MLP neurons of a small language model. Each row is named by its layer, matrix (down: output weights) and neuron, and shows model dimensions 352-479. Each number is 50 + 10 x the weight over its row's rms, rounded and kept within 0 to 99.
After each neuron's rows, "raises" lists the tokens whose logits its output raises most directly, leaving later layers aside.

L7.down583:49 34 57 63 57 53 51 57 64 68 73 40 44 40 60 54 50 38 48 52 43 54 48 25 55 54 39 47 24 59 67 33 53 54 48 49 42 40 71 34 52 39 67 59 50 51 63 47 45 41 40 48 45 46 34 56 47 48 36 58 59 38 54 48 48 69 41 38 45 63 53 53 54 48 48 53 47 41 52 45 46 61 53 44 55 55 58 31 60 73 48 60 39 43 50 60 43 51 53 54 62 50 42 55 61 35 36 49 59 45 51 40 70 58 39 35 52 38 47 58 52 62 48 66 41 48 45 55
raises: "rs", "ss", "arn", "urs", "ith"

L11.down2110:50 58 46 58 49 51 57 56 30 61 59 41 49 35 37 39 54 52 41 65 51 48 62 25 47 60 62 39 54 40 38 50 46 43 56 58 57 41 38 41 45 30 49 44 38 34 60 41 61 49 61 47 72 44 51 56 49 42 69 57 45 54 58 46 68 51 58 38 50 45 53 47 50 59 43 40 64 40 47 42 61 63 52 44 35 65 65 59 44 68 66 51 48 37 56 42 38 62 55 46 29 43 54 61 58 32 40 30 47 52 45 52 62 54 55 50 25 50 53 40 44 48 44 49 42 53 49 64
raises: " System", " system", " systems", " Act", "s"

L11.down2060:47 40 59 54 50 43 51 46 60 37 53 34 46 32 56 23 66 60 55 48 40 55 41 46 50 66 57 57 42 40 52 57 42 47 48 67 49 56 55 40 43 33 56 52 51 46 61 44 68 46 61 57 41 46 41 51 68 56 48 35 39 38 44 48 59 51 58 57 68 24 52 47 56 56 60 42 40 38 48 65 53 62 49 35 58 72 63 58 55 29 27 46 52 60 43 48 56 40 36 57 43 43 59 46 54 50 80 49 54 62 48 41 53 63 28 38 56 51 47 60 69 48 33 38 38 51 42 36
raises: "ers", "ag", "en", "asi", "ader"

L11.down635:58 71 41 46 55 41 62 48 40 52 45 54 70 55 57 69 55 40 51 48 54 49 37 62 56 53 33 46 57 62 59 32 57 49 38 54 41 49 48 52 50 53 51 38 62 61 20 49 52 38 62 43 57 73 45 54 50 53 54 57 44 45 56 51 40 49 47 58 51 50 43 68 46 53 48 65 47 56 39 44 54 54 46 47 31 48 56 28 58 60 49 47 35 53 55 54 47 51 42 45 35 41 50 27 45 53 43 49 45 61 52 40 45 56 34 54 49 55 59 51 54 71 47 53 50 62 37 46
raises: "ute", "ge", " back", "rica", "fl"

L11.down2171:67 46 49 32 56 33 61 45 58 49 49 58 27 54 37 60 40 65 60 48 65 67 54 48 33 45 54 50 55 53 35 22 43 53 42 52 46 41 59 37 50 56 60 61 37 33 50 40 45 51 68 29 60 44 47 43 64 42 46 42 60 41 51 61 63 44 45 52 45 51 39 48 31 57 46 41 44 57 32 57 49 44 44 52 49 56 53 56 55 53 42 44 42 48 43 62 32 37 50 53 51 40 45 51 53 50 56 46 40 47 45 40 36 61 54 48 73 56 43 39 64 49 61 58 31 45 33 56
raises: " +", "}", " New", "ce", " −"

L11.down421:61 48 59 70 38 47 59 32 34 63 54 50 34 42 46 46 58 62 50 52 33 54 40 60 45 33 33 50 48 62 52 58 48 31 57 56 40 66 52 45 45 34 45 63 41 51 68 53 51 43 54 46 48 59 52 45 37 50 59 44 56 55 56 42 39 44 47 57 41 51 43 62 64 54 52 40 59 51 53 41 43 42 33 46 34 62 55 60 54 61 50 45 43 40 43 50 65 54 56 43 43 44 60 56 50 53 55 51 46 60 56 64 47 77 50 42 58 58 33 56 59 39 46 46 24 56 40 56
raises: " present", " modern", " Duc", " now", " current"

L7.down2010:47 40 31 59 67 53 47 62 34 57 53 45 52 49 27 43 54 54 60 58 40 58 53 74 44 38 63 41 47 60 62 52 51 57 62 63 58 59 48 35 51 46 43 46 55 61 59 44 44 29 50 37 29 59 41 29 60 09 54 59 50 34 36 43 60 42 57 46 64 35 70 54 38 47 72 55 31 54 52 39 44 48 51 49 38 36 43 49 41 67 53 62 60 55 37 53 57 61 20 47 56 51 42 62 42 52 42 61 52 37 23 51 28 40 45 45 48 50 52 43 30 47 39 50 45 55 47 48
raises: "gar", "iano", "ione", "gers", "iar"

L11.down168:52 47 58 44 53 45 46 50 51 58 51 49 53 57 50 42 61 36 32 66 46 32 52 50 41 55 50 64 42 53 54 59 68 37 29 64 44 52 41 44 51 54 55 57 65 55 52 41 56 36 55 34 47 44 61 57 45 72 48 63 50 54 45 41 37 51 48 67 47 52 36 53 57 57 38 56 43 49 52 47 53 56 44 34 49 45 51 54 51 45 43 38 52 48 75 45 42 35 49 24 56 42 58 50 55 42 56 52 54 46 37 61 44 41 37 50 68 68 42 52 54 54 37 65 49 46 55 57
raises: " of", "ful", "ruct", "ants", "uth"

L11.down52:73 47 52 67 36 56 34 67 45 32 53 51 72 49 54 60 38 53 37 57 46 62 50 58 64 51 66 52 57 57 52 58 34 45 64 34 65 45 44 60 39 56 49 61 45 51 59 37 60 50 69 48 52 59 78 50 65 50 40 40 52 61 52 56 44 58 38 34 53 56 42 36 53 54 70 39 55 46 60 53 73 56 61 47 52 61 54 51 76 41 51 63 60 51 51 53 46 52 66 49 58 50 50 38 59 62 28 60 41 46 70 55 63 49 40 41 75 53 39 26 47 37 51 33 42 38 60 48
raises: "ening", "ron", "ened", " ground", "ase"

L7.down40:46 72 61 68 45 54 51 51 58 47 56 42 32 58 35 50 47 57 43 39 40 47 64 34 39 65 45 33 45 42 65 43 46 33 39 53 64 61 26 34 57 55 63 59 61 50 45 43 62 51 52 21 35 42 55 55 55 58 44 67 68 55 38 44 28 52 63 35 32 60 54 53 38 43 42 48 45 48 68 38 57 73 41 64 44 44 38 37 54 82 45 54 58 56 47 60 44 64 55 33 56 56 45 37 55 38 59 57 59 49 56 46 52 38 58 51 51 51 45 38 43 47 50 54 34 42 65 67
raises: "rs", "rative", "r", "ries", "roy"

L7.down1634:46 57 40 44 66 60 30 53 57 54 47 67 37 50 64 63 52 38 54 52 37 35 50 33 59 30 59 59 60 31 51 32 47 46 37 45 39 64 60 36 57 55 57 52 55 55 61 45 64 50 50 60 57 46 50 42 35 49 31 44 59 74 65 38 70 54 57 37 51 45 58 49 51 76 59 42 33 43 38 54 34 40 50 48 65 48 43 58 57 25 44 50 35 52 49 42 40 53 38 39 46 59 40 71 42 47 58 47 42 31 41 48 36 50 55 53 59 47 60 49 41 54 67 51 47 53 63 59
raises: "e", "ious", "izes", "ize", "ized"

L11.down1103:48 41 50 50 44 60 45 52 40 49 51 44 47 34 67 43 49 59 54 43 59 64 62 38 37 54 62 60 56 47 57 37 51 33 29 54 49 56 43 47 54 61 62 49 42 61 64 44 52 60 37 49 51 34 50 48 59 47 42 59 57 38 49 60 41 35 50 51 36 60 66 46 42 39 52 37 54 29 37 47 26 47 47 50 51 43 53 56 40 46 44 72 29 37 68 55 58 42 47 45 36 37 48 42 34 28 58 53 64 28 37 57 57 50 44 31 54 60 44 34 51 61 52 47 49 48 56 72
raises: "ura", "ament", "ural", " surrounding", "iva"

L11.down347:51 50 39 51 48 46 51 39 45 51 55 63 44 32 57 51 49 49 60 43 56 58 43 82 52 55 44 67 55 58 52 51 44 51 31 26 37 52 52 67 54 47 52 51 48 50 34 47 37 56 52 64 52 43 37 64 49 64 46 30 63 39 55 48 58 49 38 46 60 39 54 63 38 55 41 47 45 49 48 38 63 40 42 46 46 60 52 60 59 66 52 48 60 61 34 50 43 51 55 42 51 41 50 39 58 58 39 40 41 56 39 57 61 54 61 61 53 51 66 36 44 47 52 49 33 27 54 53
raises: "ten", " law", "se", "son", "yan"

L11.down554:61 47 52 40 47 36 41 49 56 64 33 54 51 57 48 47 48 65 35 47 51 42 39 52 77 40 44 53 52 66 65 39 46 52 49 50 69 52 35 50 55 54 59 37 41 45 36 57 43 43 46 48 36 36 54 47 53 42 51 41 39 56 33 38 49 57 50 52 53 47 48 54 66 55 51 65 27 46 50 22 51 55 37 47 55 48 23 54 60 50 56 43 61 44 35 55 60 46 55 67 41 47 52 63 64 60 47 49 44 51 57 45 46 42 53 45 64 42 47 47 38 50 71 50 48 31 38 56
raises: " –", " −", " -", "ance", "duct"

L11.down1841:56 66 63 50 50 69 69 37 59 69 50 33 42 49 44 55 48 48 46 64 45 29 53 47 45 54 65 39 32 43 47 54 52 40 48 37 47 45 44 54 59 49 41 43 56 50 63 47 45 62 57 48 80 61 45 49 49 42 53 54 55 55 60 57 56 53 57 60 25 60 42 53 53 42 27 53 42 52 49 43 47 51 28 58 48 59 40 41 61 56 30 80 30 61 33 61 53 58 53 41 42 52 45 41 55 57 56 45 64 57 55 57 42 50 59 44 68 63 49 55 53 68 33 41 63 45 43 46
raises: "ien", "ary", " Group", " Place", "list"

L11.down1619:56 54 50 40 46 43 54 40 68 55 53 39 60 42 67 30 31 25 51 48 46 40 48 44 41 47 53 49 66 56 51 50 38 61 47 43 47 46 27 49 34 58 52 45 47 69 44 79 52 49 57 53 45 73 53 62 51 51 48 60 43 64 40 45 57 30 55 60 51 70 59 58 36 45 32 46 51 49 60 41 60 55 37 53 63 50 56 53 37 64 47 51 58 51 41 38 79 57 48 46 50 54 60 52 40 65 66 52 50 63 69 53 53 43 43 44 51 37 55 45 46 48 51 36 35 63 33 34
raises: "ed", "d", "di", "ef", "isc"

L11.down1383:31 54 28 52 41 48 49 53 63 49 47 50 63 26 57 43 48 53 40 54 53 69 46 58 41 71 40 48 56 50 50 68 45 41 48 51 50 52 49 51 59 53 49 49 49 55 31 62 55 60 67 66 47 51 50 48 46 45 41 46 46 58 59 35 35 45 65 61 46 60 69 58 40 35 30 36 47 31 56 37 50 46 43 53 59 53 58 58 57 52 53 54 47 63 47 42 62 53 49 25 54 57 47 47 37 46 37 45 63 52 38 53 51 24 60 46 44 41 58 71 51 66 63 66 56 51 50 42
raises: "ly", "dr", "d", "ed", "ized"

L11.down707:42 52 43 68 44 59 54 45 57 27 46 52 45 56 53 47 52 54 54 25 32 44 45 54 54 53 59 64 36 47 54 49 69 45 45 69 65 50 43 47 61 47 53 46 51 55 55 42 68 56 37 55 52 68 46 59 63 56 58 52 41 66 52 58 46 55 57 54 30 35 55 60 42 48 39 43 31 47 39 53 30 71 41 57 58 55 29 59 64 36 54 31 34 51 38 39 52 64 47 40 54 35 58 50 49 47 44 59 33 49 38 46 32 46 47 41 59 45 44 48 35 44 55 36 65 44 60 60
raises: "ys", "ls", "ts", "ks", "ges"

L7.down1807:69 59 60 72 49 39 43 49 64 53 46 58 43 56 64 53 65 50 46 62 55 51 37 41 55 44 46 50 56 52 55 68 48 56 46 47 44 42 60 65 49 65 47 43 47 58 52 50 62 70 53 52 56 41 36 46 71 60 63 55 52 53 51 59 36 51 49 66 35 29 36 39 63 54 51 44 59 57 54 50 40 35 56 58 39 55 69 49 65 51 46 49 45 57 47 62 63 50 25 38 50 59 58 40 54 52 69 52 39 47 47 52 50 59 45 52 40 49 45 58 67 43 46 61 55 70 53 43
raises: "mi", "my", "ord", "lon", "lic"

L7.down688:53 67 57 50 43 39 51 55 31 38 54 37 56 43 65 54 45 47 50 36 74 53 50 53 51 56 76 37 41 35 36 46 42 43 56 46 44 64 61 39 31 35 51 47 54 61 55 47 58 65 55 63 52 56 38 58 45 56 54 64 36 49 53 66 45 52 49 49 42 47 36 49 33 44 47 40 40 36 50 49 49 45 40 57 63 58 51 38 54 58 45 62 48 44 62 41 50 33 37 41 61 52 60 48 51 42 65 76 64 58 46 55 47 52 35 51 48 47 30 35 47 46 42 45 55 57 30 50
raises: "ature", "ric", "ary", "at", "ate"

L11.down769:50 80 45 33 53 40 54 56 70 53 59 51 53 51 67 52 54 55 60 65 44 46 52 61 52 58 48 48 30 70 41 53 54 45 44 48 56 46 43 54 40 56 67 66 45 73 61 45 60 68 54 40 36 51 49 58 34 57 50 45 51 52 35 45 67 33 57 64 45 36 39 68 60 57 58 57 44 63 63 44 28 46 45 53 53 51 53 58 45 54 57 51 41 71 51 57 60 51 52 49 45 47 57 36 59 46 54 54 29 38 54 55 47 21 43 47 48 49 35 46 54 37 51 59 69 44 48 56
raises: "alt", "irm", "eg", "ü", "ld"

L7.down1657:59 57 53 37 57 52 48 56 61 47 49 40 54 53 34 36 74 47 38 38 36 49 62 52 55 62 37 59 28 55 52 30 52 53 34 55 69 56 50 67 42 37 42 55 65 52 51 46 57 50 58 59 41 51 41 53 48 44 51 42 62 43 37 53 43 43 28 49 51 65 35 43 52 53 61 46 42 40 51 41 52 70 60 48 39 55 48 48 60 50 54 49 43 25 62 56 55 54 50 68 54 51 42 69 31 34 66 56 38 37 37 47 44 22 43 55 51 43 39 39 35 46 52 53 50 47 37 45
raises: "ram", "raph", "lic", "lis", "list"